Part of a small language model's weights: RMSNorm before each block, 1273M tokens.
MLP neurons of a small language model. Each row is named by its layer, matrix (gate and up: input weights) and neuron, and shows model dimensions 0-169. Each number is 128 + 24 x the weight over its row's rms, rounded and kept within 0 to 255. Numbers have three digits each. A neuron's up and down rows have the sign that makes its largest values positive.
A block is one neuron, or neurons of one layer that tend to fire together. After each block is what it responds to, as a language model described it from the Wikipedia text at the highest values.

L4.gate576:146172127130122107140133108081120073125107139126152151106135133095086092112119139128149141094132153108129137116112135122144127112122128145125147123107120133125112124077123174120167122110181139156166153108127089175122182121143157136089106179171144100153126118093135134087118125165136136117150123125092132116125140129132158134122134129078136080131139141151112110085119141123143115108121137121138120144105160169178111120165066109128136121138155142147135108157158149091133120114152099113157113123183149123123146145
L4.up576:142105114161113136181128138133124156094149124137158134162111139143154151129157125120158113135168110161143119129143115131168128141071132103117146115142121074150099140099122135074112102128149132112102138118151122111097154129106162142147159110122111134161101120162129137101168151109119132114154193090151106076118122154123111135167136203152095118110134146084147120171108158103185147115172141140119125139102119134137095172129143090110130153156142115144137135137125116150125203143123113090116091137114160128141119140
L4.gate2015:127141149114155102122120123121081150168145152085121102129151132104116078114144108072070090154121143117149159102164103135141089121117108157161128102135134156134084178132103111112143108103144074145121141114132140160177114113121106143152142161127146119094117124156119124114123070107125096106100145112142102142121148130126095130134169140126073093110131139154106131166135147146098084109151089131134147094121107147159070111188116126137153094124141120141119126081180137086117126114121142110138127120109186134114144163
L4.up2015:084167120076096185159121071143120149152101143141143168168119115138108115139121144100208113145105131138102118092134122143140128158114131168110131158149136135140116121132106124116072130147153140168085135122155095135153133109116142092138117131134130139151123147080153105146143172107117123104120124114136146112118124125122168173177138161105126140107133143143130094112170114103156066155143124124120130115145137141129121132144116113181110142125112152178107125099139128135167140112149152119100134123108157133120120113
L4.gate2425:127118096132104181120074156155102130095166158134119103162095119099118143129100138123119113120161157120097130124109142106169129147167108101126125138104179161079152122168087133170136136114107108140143195171134175123136107134134092102212118102162145117070108133092175162119132116119116152086172106152142121146118077118161120110163133103087126136130108116133108157104149134144137095097151117150126130112125142167180138151094107119128156111122135110135084123154117140120138112124129160102116161122161133178093148144
L4.up2425:097162162144134111150144103110127140132192150119196174117145136155125073125133115135119120135145136133122148052154173108157115109098104103109137169101103163119145152134141135135157138133113155151144138078092157091134137142119163103133080049177118144149173127130127141104124104172157126096097107121172114113119144127097166127118124122115117073127186115116147129119064143107097093110154121073154107158158081117152171087105104116137101125112135159135145121161129149137122118120186119092099132123112096099122146117
L4.gate2572:128131092110112159174138107143102120127147132098137131133152104129140108103098128119121103157096177119118126123131101084123128133123091080142097129141138123138118131148175209119135111096158126160101106135103166119160112156117142123148098117089140129105137074107116160107151143136109170119130133100122128161141166147165139124130129140135125128111135142134160100066139151129110114133157155118135107134128123123101145116102134119121129143136115140168115101145143124120145120118142127053112109139127135155117128131
L4.up2572:166124112129091108158129114111102143096101117140125150127106113140122116154147106126119150116123128100138113082179093107150131097135096149151125137077089094132109137151099118074125082096091145124145131107136127091120145151121124108152157135151134135117141124158167134123135132148140176121154146121138104092169135105131141086105095140129118133120133165156156102132104105131114136123134144099096107130121117123089130107077147136185105128108155163184136126114135161151129154123154141126126144165115090115121174131
Final digit of years. The final digit of a number, mostly four-digit years in biographical birth–death dates and citations, e.g. 189'2'–1981, born 196'3', (191'2'); also unit conversions like 14.'5' sq mi.

L5.gate1116:100105139144144144138118151134154131129122142137113136163128131144128150126144093134105110097176187109127104092105123117137151143161147100144145139180175153138136122153110119165156140096114125160145135131160112132111148081168111154150140118184165162120119136183132130139169101122085158120104137064137160111137139126136128095140156141094115147112153145098092110158120131094166099157164110148101150126082153133140162104113115118119131145141139126132115121138138131113124145163107146136133131200133109165129125125
L5.up1116:107093130135107170070154126119154161158130085099158126172147129107120118073129132127082137141109146140086105096110144085147123139129121131127148097139132151139124092147106144110123162167166179100183154091140110138153125126151161121159154160091092151167135108135145142143142180134115142124114102104156128128141137135115109137143176150146123131127111155137128162157111155148132112135121124116117144118086123118161123140103158120106124164140132179115087122112100122126140112129089123100140118103133168083157130164
L5.gate2067:099119109091134171151172102077102170140162155105121127122149121084119159164137117132100135116094117168124132140101156105119118144139148112140164135133153117126131124151120099132108124112183123109145112113153130113098127089139093117119118079162124140175132165105167145140138086149113130088119092136126140159150117117177139136098136139131117103125158135150122125133124137138147124114145090121112156116088139168121158141146158107174149163118118129177150129119151113094143122168106135138160161076138098150157143166
L5.up2067:118108136178137137174096141122116152170118109167126111153139135125134146082106184114119136103101132124158125113163155131164128123142157112117129122139094079125128113158127153136129141103129122132131142133112165125183145123158120164137135134145184165103125134147150122152152125108138155104114121132094169153133133136124118153113094134152090140111102148161168088142168110122129146176121122147163166083138138109152110129160174141126107147152139169174141121107150132136116106119139144103137118147067159126166097143
Converted measurement units. Unit tokens and final digits in parenthetical metric/imperial conversions in infoboxes, like 44 ft (13 m) or 1.5 m (4 ft); weaker on year last digits and verbs after names.

L5.gate212:073107132129159157099137144130094143131124149088118103130115171142136077081121126114104135082156082114135114077144097168155170109120118083134094138168157108190134149105123129135108175128121126125126122145127107148150140112121151119121177143122129143150118159151114178131073104169178102112118140120103093149116101080148106140097099129097114166085099124151146136121145116124100113134129155138092153142151138136131145141145124138147091137121165116116028128120159125079115124141111139113172112085127133113117167124
L5.up212:145128167098143129118138142112127130112093118127102120117131127152172072146175131121132163104182076136156133134159148134132125124150120135124169129133128109130103103104140096140133173134083109163140124131140136119109150144099134124103103108116113160133111154117114136144091105156106111122133139118120160150066106104075155151188119126126138136113151122137150142148148098107117118134155145125119115104104102133095154200125144047098113128131139127171139159131151158119102116110100153118119078126128133135101142119
L5.gate348:146111161141112097123130115177137124130125132092124137153161140118177176129126082111097131149094158075168155142135169161129123117143185080133121127124129103088158152157120136118101147134118149110131110150135141124153099072124072066087103138166151151143157116110146141127115074144141130128141117165143170155134166116148093113109101131135150142108163130124117132114111141101139131139114165138124152182101128125129086121171176146109118140098125127138146134090151121127123142110131114135174143112150135129134177167
L5.up348:141101150096163103074144112161143152106113151147107160152148082182131101135117128150079149147115106142130119146155146089112133124137138129114113135073154107107154127093157144116155138133126120112147142117106096148077101126099104131132148120140142139116094132152122170107116087155147144135143150177194133160160121163118128161136166108155137149113154153088130126140169113148140123140104105112131112145137109131114105187103134145135147116125138103133139139120098128159085122100087130111140130126181147101121132148
Table and list structure. Column separators, digits and heading or list markers in sports and results tables and lists (e.g. " |", "2", "==="), plus scattered mid-word pieces.

L3.gate174:088165132182121130173094161135120151156126092058156062106175133110128165103126143148112127167125130122076124156135113115114119156171145081119141089097158145145165116148131130164125125158113158076153137149122127109166118083108133158102146118162121111097167107131122153129117151169167125114126179141141148136142092106110139096118135108143145144147150108135113108127143132131110142121131106172108096139087143142125119126105101179074101134128136087116129128173100162116135070199135179144115118096128137099177136136
L3.up174:147113150125099134151137133138125111073151128131120135175129159137110117100100132107128126159091101132108167075151103138103130137133151130124120106135159143095082155145123124124111171139114129149087079110114142162148079169158120091150117098087083117098162141144127153166142139122135085181120114194087130117136127150157112120184131098159126091149109116153150146132165094165128114171139105143082120112136131127161103126116121087130133109117091113172108133139116097162153139112116186127139107128169127123142153168
L3.gate372:153145113107119142135117128137151127090078143135123099112173156127120140159166060141119072072099118127126111137121125098132115121110127088159131106146143132147080130150099136125116179150155076141192109136151105146132139122158116129120163153146142104131129135188145120143100108130169124161103128147130142112141107124128148182187117090078109111103140124104121076130119121123104123134129112142140180130125155129090124119129148127115194081141135066126162150088116071094119108128164122139100100132131083134153109120
L3.up372:138183171150150146091112107096105097130110171140111122134120151134128152138159052059134136124138119112119144155161150165124116123176145128162135109124129135133110129131126120112156094157138147107159128140128120144111132144174133133110151115132148111145119127129123176112117127075118118119148134134114140154137100140174103121141133134092144083179115106138176139157099086144124168163133138171130133127102078168120143122089132150133135145133145114138129121140119115104139149144111088163142066172077138099138143119
L3.gate655:115147118128130122163118120174099133123131120112126120148105139131134095143151121110138127147137122138130099147112119174125114115121115122089130098108107102132124125120183173134095155139117095128122134102103077141125128101116121103125137140133110101121147085130081110113101110127133183159126116154068109138111103096112106133121149133156121128112148129140156140113138153150086088130116136140078180153124111104153123144131162161163176104108080138130097133120129084135143128143080108090083107141175133144087126150
L3.up655:125113164120108137072125148089112168107139098127123136137151130130137132120132118103158145120091112121158110100119105184102099119158149107093125114126139134124084119149147093123112141130133117140124203157138108129129179135118146145095124146096140126116109113148132085115121116115163122094116098151108119132140087095166151116161138187150115106110086146101151152102117144164138088085087121128118151131133135117121131111133146141135127142111094159161120137144148111115103113120121125109137129095095112121121129067
L3.gate803:080122126102107162127142110121103164089105139117083159108141101140153121178124118084142125115104123142087104129134121124170105130150105177098128142164132134123142114124117143144097139114146123154136109116126164129162114113106174130118154161142147082095120133124132151160131149147154131104159130137114100150136120102126173131126149134140124156126121142159109130102173099135170097128140159124151152103140165142118119133158152143155186086111149112145131110096156129098114093105118142157125154088121186157121117142
L3.up803:103163140126108146124116110104086143105107133205137138177111141126162119129142079103124117127160124128109154103134119162119124090134159117093138096144145157160145150137140114130095162121122143110118131117140122113118123115089111121113153123153159137107118139113123075112117116134115116113135143127106152135090101115122095105117121154127104119150119117121152138104133142120110142109129148118165135135132154138131073140132123113106133090110148125133125128107162106121150125142113122146117119126152097168108100092
L3.gate892:122112133053123131145124107193136149144090140120115098100149158109132167149134088092113116122107121098054117178161145130138145107151140142115099114118137140120131112130154104092145105102142145136126136166153121143127130131154046127119132136133127110114170113194104136140169130118120139109140127180135097107126172105150137125120121109149142148134133085138116095135138118146101117116111125125116118112169108134145122139155077138126122130118130087079101128140150144101123085138110124114119099173132113129100077149
L3.up892:117171127133074111112174118164143129121096135129148109091141111122147145135166136108111141152140155147109142113132103130124163112133148145170133157081151103112138094138075119114161113119095156192140136153155138094120132154084158099087134107103105131119133136107115103121138141123169090166114125143167091097163102126096114178134154160152146118102087125115152128121142111128136080125166120169114120166083101101115144127154092168153141128147134079076132134134120143084108090135163129129098162131125083095110116141
L3.gate1589:128176126087116137104124092155079167099089159141106086132122150130164118132191130111098108128145185123091152098147096119141107134114109147111124141141139151144152110127056136084081141148140148117120118146151098131120124097122095170137118130141138084126118135161083141126105167120129099114096093147097069119123163113085120101142164087110132128145138171121115121089139115163163110101158111116156124146134164101139123144085136140155098110115139121191128135168114125127149134127128168103124128094145126134128122105
L3.up1589:097139157082162115086113119136106116025110126127085156160141107147131123103154131168138111113136144117145113120120133152095110122144140110127117140144144093126098108128109163130133173126116116137126142131110112164097110096095132138118121102090093099128133137146137132141106103157171161158137098148118100175154108104147150108157141122141133103106147135141141099146110118140129128151107136147100120109107142112096110073137089132151120208116124158149174117153101131144136178145148167097154119141116101086128148116
L3.gate1822:146106129124156174104128096153141170076105152116128151145129140124159132140152130116125110095130150101108112177127157129157178090133136113154131100156131110118145120157102154147136146120148166127096077112140119170143084171145142106121159117146120079147099116102136137164120121102139107158121110108130127173129153124152144121146113110103120111141115093150175125115186098152116108170119161097081152136124125120150119131097138096139116152207126082131120118138141082144170166115067115120102128111122097114119152114
L3.up1822:139071115162087163109175088135128125126132122073099148129102140147158102117149134136155160156150140123117200117133113141142092162146141063148174164123123111126117130128141139139126095087110110165126107135133119131141101143108108137181124093168138119106098143095120135124142184178097127100127122119163126073097177092133124137168116132126113134110133098167152129120133091141130141130145124164140133115159113132130148116134155115152147133089139137128134115135192155132144132159141101100094114116137129147101116116
L3.gate2692:149166135082160111138107117109122148128103111140146160142094124149159136100142095126132133131098115143144116106131142113143157124109108116111143164134144112133105156104134165091124144092126144122094089162113135131142180130133127119146097172115124105092106115118092091105104144145134158125150123131056088108137076122135105109136145131159113107107106110136111151133106147114122113118126134144109124112093125131116137100089168150144129109094114117134109169137154136105111091171098113114141137116070108156120098148
L3.up2692:059114110080113116117150108128118180088147131172155160139115099144128124126133140161143165118155112118163126157154145151127107138108089090158117173168145156126131184092134129172098125127110115106122134157109107141141133150137112158126152146147156131158114120143111128110098140127139152146118142103085118149138128108135137086154135168112108157151125088084133103140112101147125094108116108146139130120084143161162110123108128123137157146129107144170115130088123144117145155100108137149114098139153136125086094113
Wikipedia table cell separators. Spaces and pipe separators between cells in markdown table rows, especially episode lists and sports stats, e.g. "| 3 | 3 |".

L3.gate96:099158144132110157122129095143124093121146180108107132112118107132120145087105121100151133102119160091125065117116098141167126095123099125144132150079128126129128113087051136127121135144146121186154118158107142126137157167138127119150100127160145112104133082129148120094142111112100140114105082163147090091156164141149077102140111117141106131117130156118132127108150120072148124127110104119166115125130122138133102135152100165103114148127114141118117089152167107131137135142132095115147156132133114103162124099
L3.up96:133156133118129141144127150141137121128172143147091136154137067103114163171144113128138167100155138111078121146196114076145127111068098141121107115143107092127122116151093133113134135133162155149116086092107150123147097116120108112114150173127127170120121114130149134122168146189180150135142096096104118143148154137141115128135110173146148097081140151132151143080119065115165143110109126089138115141108175123108120127076106150109180110096117088145101116070136163119159138133112157153124119138121116173122088107
L3.gate1018:130112125110178144145116128150140133105135106084127130130118136109137092136132102070117109098147124104113126112147119133147091168075091139102130063135121116141130167143127130142140112087194146138113113169148127098151139120104150145097150140138150132116163117113134161132104115156096121103133151149173149174094113124167109121135129137125114112080115178127109122108117106100108122145125144121089128147135143150135107168130137127107157104120141131119134151172096134126170133142128094082122126123167123108111132139
L3.up1018:142113106134111145135159096112148131136119087132131126110149113144145137087120113138147165084165115127127156106156136133177173131131173115129111128159122126161106202093158117126134157141126131112170125117098115150114132121114139161114137100167174121185129130128149158132137168129132147104181160157146108111122146129119144108150129136133108211121149143133099106142123092121141158108170136156100154161156147174168109149140130096176135144109055118149162121106100127112134173111125130134131088180123143106134122120
L3.gate1067:140120092137147137126108093139102161146102139091137116123102158149133136115152149149152125156152138115143148126150108167183137085140117119087075125148115146112122124111114139127129101132134170161119161176158137082131103122127126137110096124149126113160118092133153162116148133101147117128138148171074115128102134121096155144142137140097118107131151113115127097094141152124164155142110179105165146140088158122162079168147144107142105119143123114159120071121109107118108124129147111116127138127111144136091136119
L3.up1067:131116157120121172119153098126060159066176171138034134089159107130139110098067151102102156179128118141123100088132094118144136158117118100098108121150146142098106116118106080124176154137123121100092133100104148124161128132116156110136124115110121179091082142141125122114147064130126159120148120118131130163158154139107107131125165110139130130129078150131165104121102097155148110128129120103112124148174188141075153148109186144146127141132174119144123130168149129106121121103133099140153163136135146137075156106
L3.gate1821:117150116106113193132134110124122127172169130095109092091140103127120131188114114134158145136110138118097136131108108125115098097069125110085128166144167156079106150133125155146113105146127128102102129168117101139189103087120128124100109120074162135170129136132136076117113152143117104117143138123161121122084131148146099159136130129106142142137114088132134124115129096091117151115106136129120163123106117139123150132111106101087142124126139141106090077124150109140067101168158089143124126179094105098171091139
L3.up1821:111104156096148147135144105116120115169131110156117128139106116169101079172115108128134180138117126140103138157144146151159100123126179095096114114144103105128145166167103125105109099151114107128141102105126159148171113148165125127155119121109148090111130121166135134127157118087182108136143108105115125135115119130100096108138113127052122160160135087148150065120093127108121140190114105129098166119142116116147125145101135135108136072147108091158129146126129171139143134143137084132094104079093143122106048100
L3.gate1838:107140133117129153129125142123118155080131161138099108105111139133121125172106094138148127097119091123121192199146125151123167113110104151139105148115139125127084108122095150165128112153142138159105166163125119095149146123138107131125170103118182134134093113122129127121154133121130122140129108137099132058123104118121143127148119116137172149137062110113180133123087137123103142136100137125130123168124129119178117096123083134133132119161115107089160072130091146135108094123170119124150115136132134134136133126
L3.up1838:161102120138171116168138118129126156131099124156073117159154098111111109146151133111115136191101157131122120103150138127113146104083106142169112177165092089136158106118089122103082177153131154131116101117119106124132076139094133134119111179107146157152124133114117141154164163134127123161159127144119142115112135105095115139146125096138080175097131141146115118130134157103139110142155124102094137073090140125132108131129120170125108095185151147132128103129103129094131100123155155124139152134120147147113145115
L3.gate2456:098159120155124144153096091142138171108145154116089129094100118139137128140115098100115085127147161118139119121147081142135128090116133145149115175143126129139114132126091165145130125076107118136125133105110118117117147151101115121128145189126148163124145116131099109127166115146134109134146129144121145137120164115091129104122149196082131161084125158137142102132172135125149144094102148113149109119126114134186149118141096144156102119097115134100134126163126146131101167089136143124165090096168182170150155108
L3.up2456:132125121129089171141157124154124132123128135102145117140088083142118116094108122114115131168131130113124148161093124120166126132166134145113141122126156157123086142101153099105157122119104124158127136091151111151148109131105128090113163077132152093147124126163117133155112150107110156121120155116143110125111134107170067139164156107161122142091102126164158126111108123128138124127146137099129091164120138142141134119068154175104155142155157124144143106145154081182096120132111092057114145136111136139117122114
L3.gate2642:157137141152103098180112108143120103090124107123133136104136093140135111119099131116114100150106159099148145123118107115154120141096114122127154124111130102110128141156154124109132058121176140108117095118129146167139142129085150089144135139114124144144151142086156112128182127138161117100124117129114116116114124120119133153138128169125106169081124157127160108137111122123148133134095142135158088111123186139142107107091124162147168104105099101185129113119129136113148142098128127113153122112119159132092117111
L3.up2642:171111160130134173156110142125088108087112072146139113147107144163168147126148148134130078151115139152103126092132105178172134130114150131107113088172107154145092108104160119123143112085124126158140137120142107133132149127130152097113138127152096123148126157110115116119133119155156127128156113136129125146161114127153099143152131183132118098151128110126163091127108186097147114116148140177104144096136153111113115094136171168150123137179114137134115071149168134133092124112088114103146086138089119136081148190
L3.gate2713:163127157115107162163125134100097102151138131141130102164137138098133121151144106154090080102149163145128128142146081117131121117109094113111125117182102171167145124119115125177145111119144108109128153076098133138174146095107170137161100132134151094082136109123141140128124154079136133088089129094136151122075130138139127110133129137146143135101119151118136103179179139152123158132107093136133143128080132100111072108138102110135135124155121138138090073111102115141112095118129147141157121144126127136135116085
L3.up2713:139092159146132113103126109080118128158101187103089137158101110141176135180133103141121154141126141127115094101172102135160127135099122096102105127120110112082124144122068110120074109095131104070154143136127146119121067179111164099109128128145141132098105161129119113150130159101149087137137134151126086133115132147124120150142147141115140140142090141105142166122160102162161114131113154150121121138137103155131153169126104125187136112114118115114107129103118134169104104112118108121179094080123125176129149118
Number-final digits, relative pronouns. Last digits of measurements and decimals, often in parenthetical unit conversions (7'9'.2 m, 37'7' ft), plus relative pronouns that, which, who after a noun.

L4.gate339:135147140122130099093096145113152113090145073103122150134126139139152164094111119126117091151148122183134110151111103149106157087167123146118091131118110148140136118120133122122068098198150124164086121118107136127134106114103157134174170099124129158084138114145134113140149099149077129134140082144141153136074092114110152122122113129083113127089182114139121150142114107112101129111102179118154120140106163155114177129104175132161158163129122149089136122119124113124140110118099154098136106124148122139094166136
L4.up339:151162141129136087098121126110131119046121164123107139121158147123133179126109143142152095126157110140154135170134165119107152087160111173100110104126069167124125135083126142142090091175112147133094132111092135164162134153127129111133162110114157138119118120151138113152188115144114160119132081155124147155098116136119142127142141158148154123127141144141103164118146131087083117122096137120140176159086137105146136135091161138151142118139136142138133129104133156154151133107112088113136114158138126098139167145
L4.gate394:126148129100130108120120141106111152115143139128135128112090115131137116131094132120098126104121154136132145107108132140136125114186154116127081160125108110149159140096149124103115094161106125128147111097136184144127147100081104110130107114140071153132107090156126066131133151138124152150128112120135133169135101121149170149137133153101160143143124164112111132161124118115127112119125135117138152169105150144118104150155119129136141095121127141089133162145165127139104122105091127076152114118136123114109125135
L4.up394:134169122111143067091085150141124123098147132146121140127146150093124135105100146101137120124133147142137159193131150128125124093168120135095093128106106138108140162125084169108093129147117122138109156138089141155145123147118128128126162119131129154070120109158140093111106132176112159111129141152106147101149112083119108109124139171177110126118134136167150188127157095135111129121128135149143130128090128178136161151098144198144111174158129131106135150153100153153113144133121136138126112127143083147094178097
L4.gate1872:128142129132152128116088119148151072113109136094167135142151150144140127110121104096135155153129124142107134123113111156131177150125087122121123113100127091110160143121126109132114114119118151114134127152146137157154136068144116158116107125107118109106142144156125157070053111140141114180139134105143135158117127128129144134184125141141060125139128106118164137128151144118111119100116148156136103188117118145142121114071132184161151143124103150120118129152149092174153135107131115142129113096134085141080111081
L4.up1872:078134078126143144092139140094156117110095112123148130118128133113111113162129144177129126132116093109117137150142191146138188099125095136106126102117126133070136112131091100111105099152108099132112133128100210166190079132130117115141149135116139156075136138137103102098127095158154119118138123108105109148116085117123124079125119153104183149158111131099126120106151114175072099111123148117104162131128110078111112078151138123112170134112103085140134115142090136147134120111125107126125149134128096121093102136
L4.gate2176:092153126101171127097123103123145113098135110131169090143108125155123142071102154087107117135158155124207155114122142128128151148176195119122122159093139134121142130109105146117152145104138093135114125151119146133169120132107093157119161092144105095119133101145110113101109090161150157129118128121112085157131141179118100080130132148142110080146151132147153106166120122120095095129114076134103161136111108144142131101114126162098142118114116143107076152112113157077106123131111120128139129119148139091109091156
L4.up2176:121100149140113099140103131180126139108154124132142150117182105140119127097126099174156099106186135158137121160117149143140137096133169098118093105133141148061134122128107137134128108126109111157177140119091116131118124117157140145128097151138150110095138127150154127144105105113090110124104097174151153123128131134125128123136152116134135110157142151135118123087057158072120120124111161106118089139136138139098146116103161126149097177143152120093147145142116130125146148073135088102143108123164157095103134137
Wikipedia table cells. Tokens in pipe-delimited Wikipedia tables, strongest on first-column header words (Title, Date, Season), also on numbers and blank cells in rows.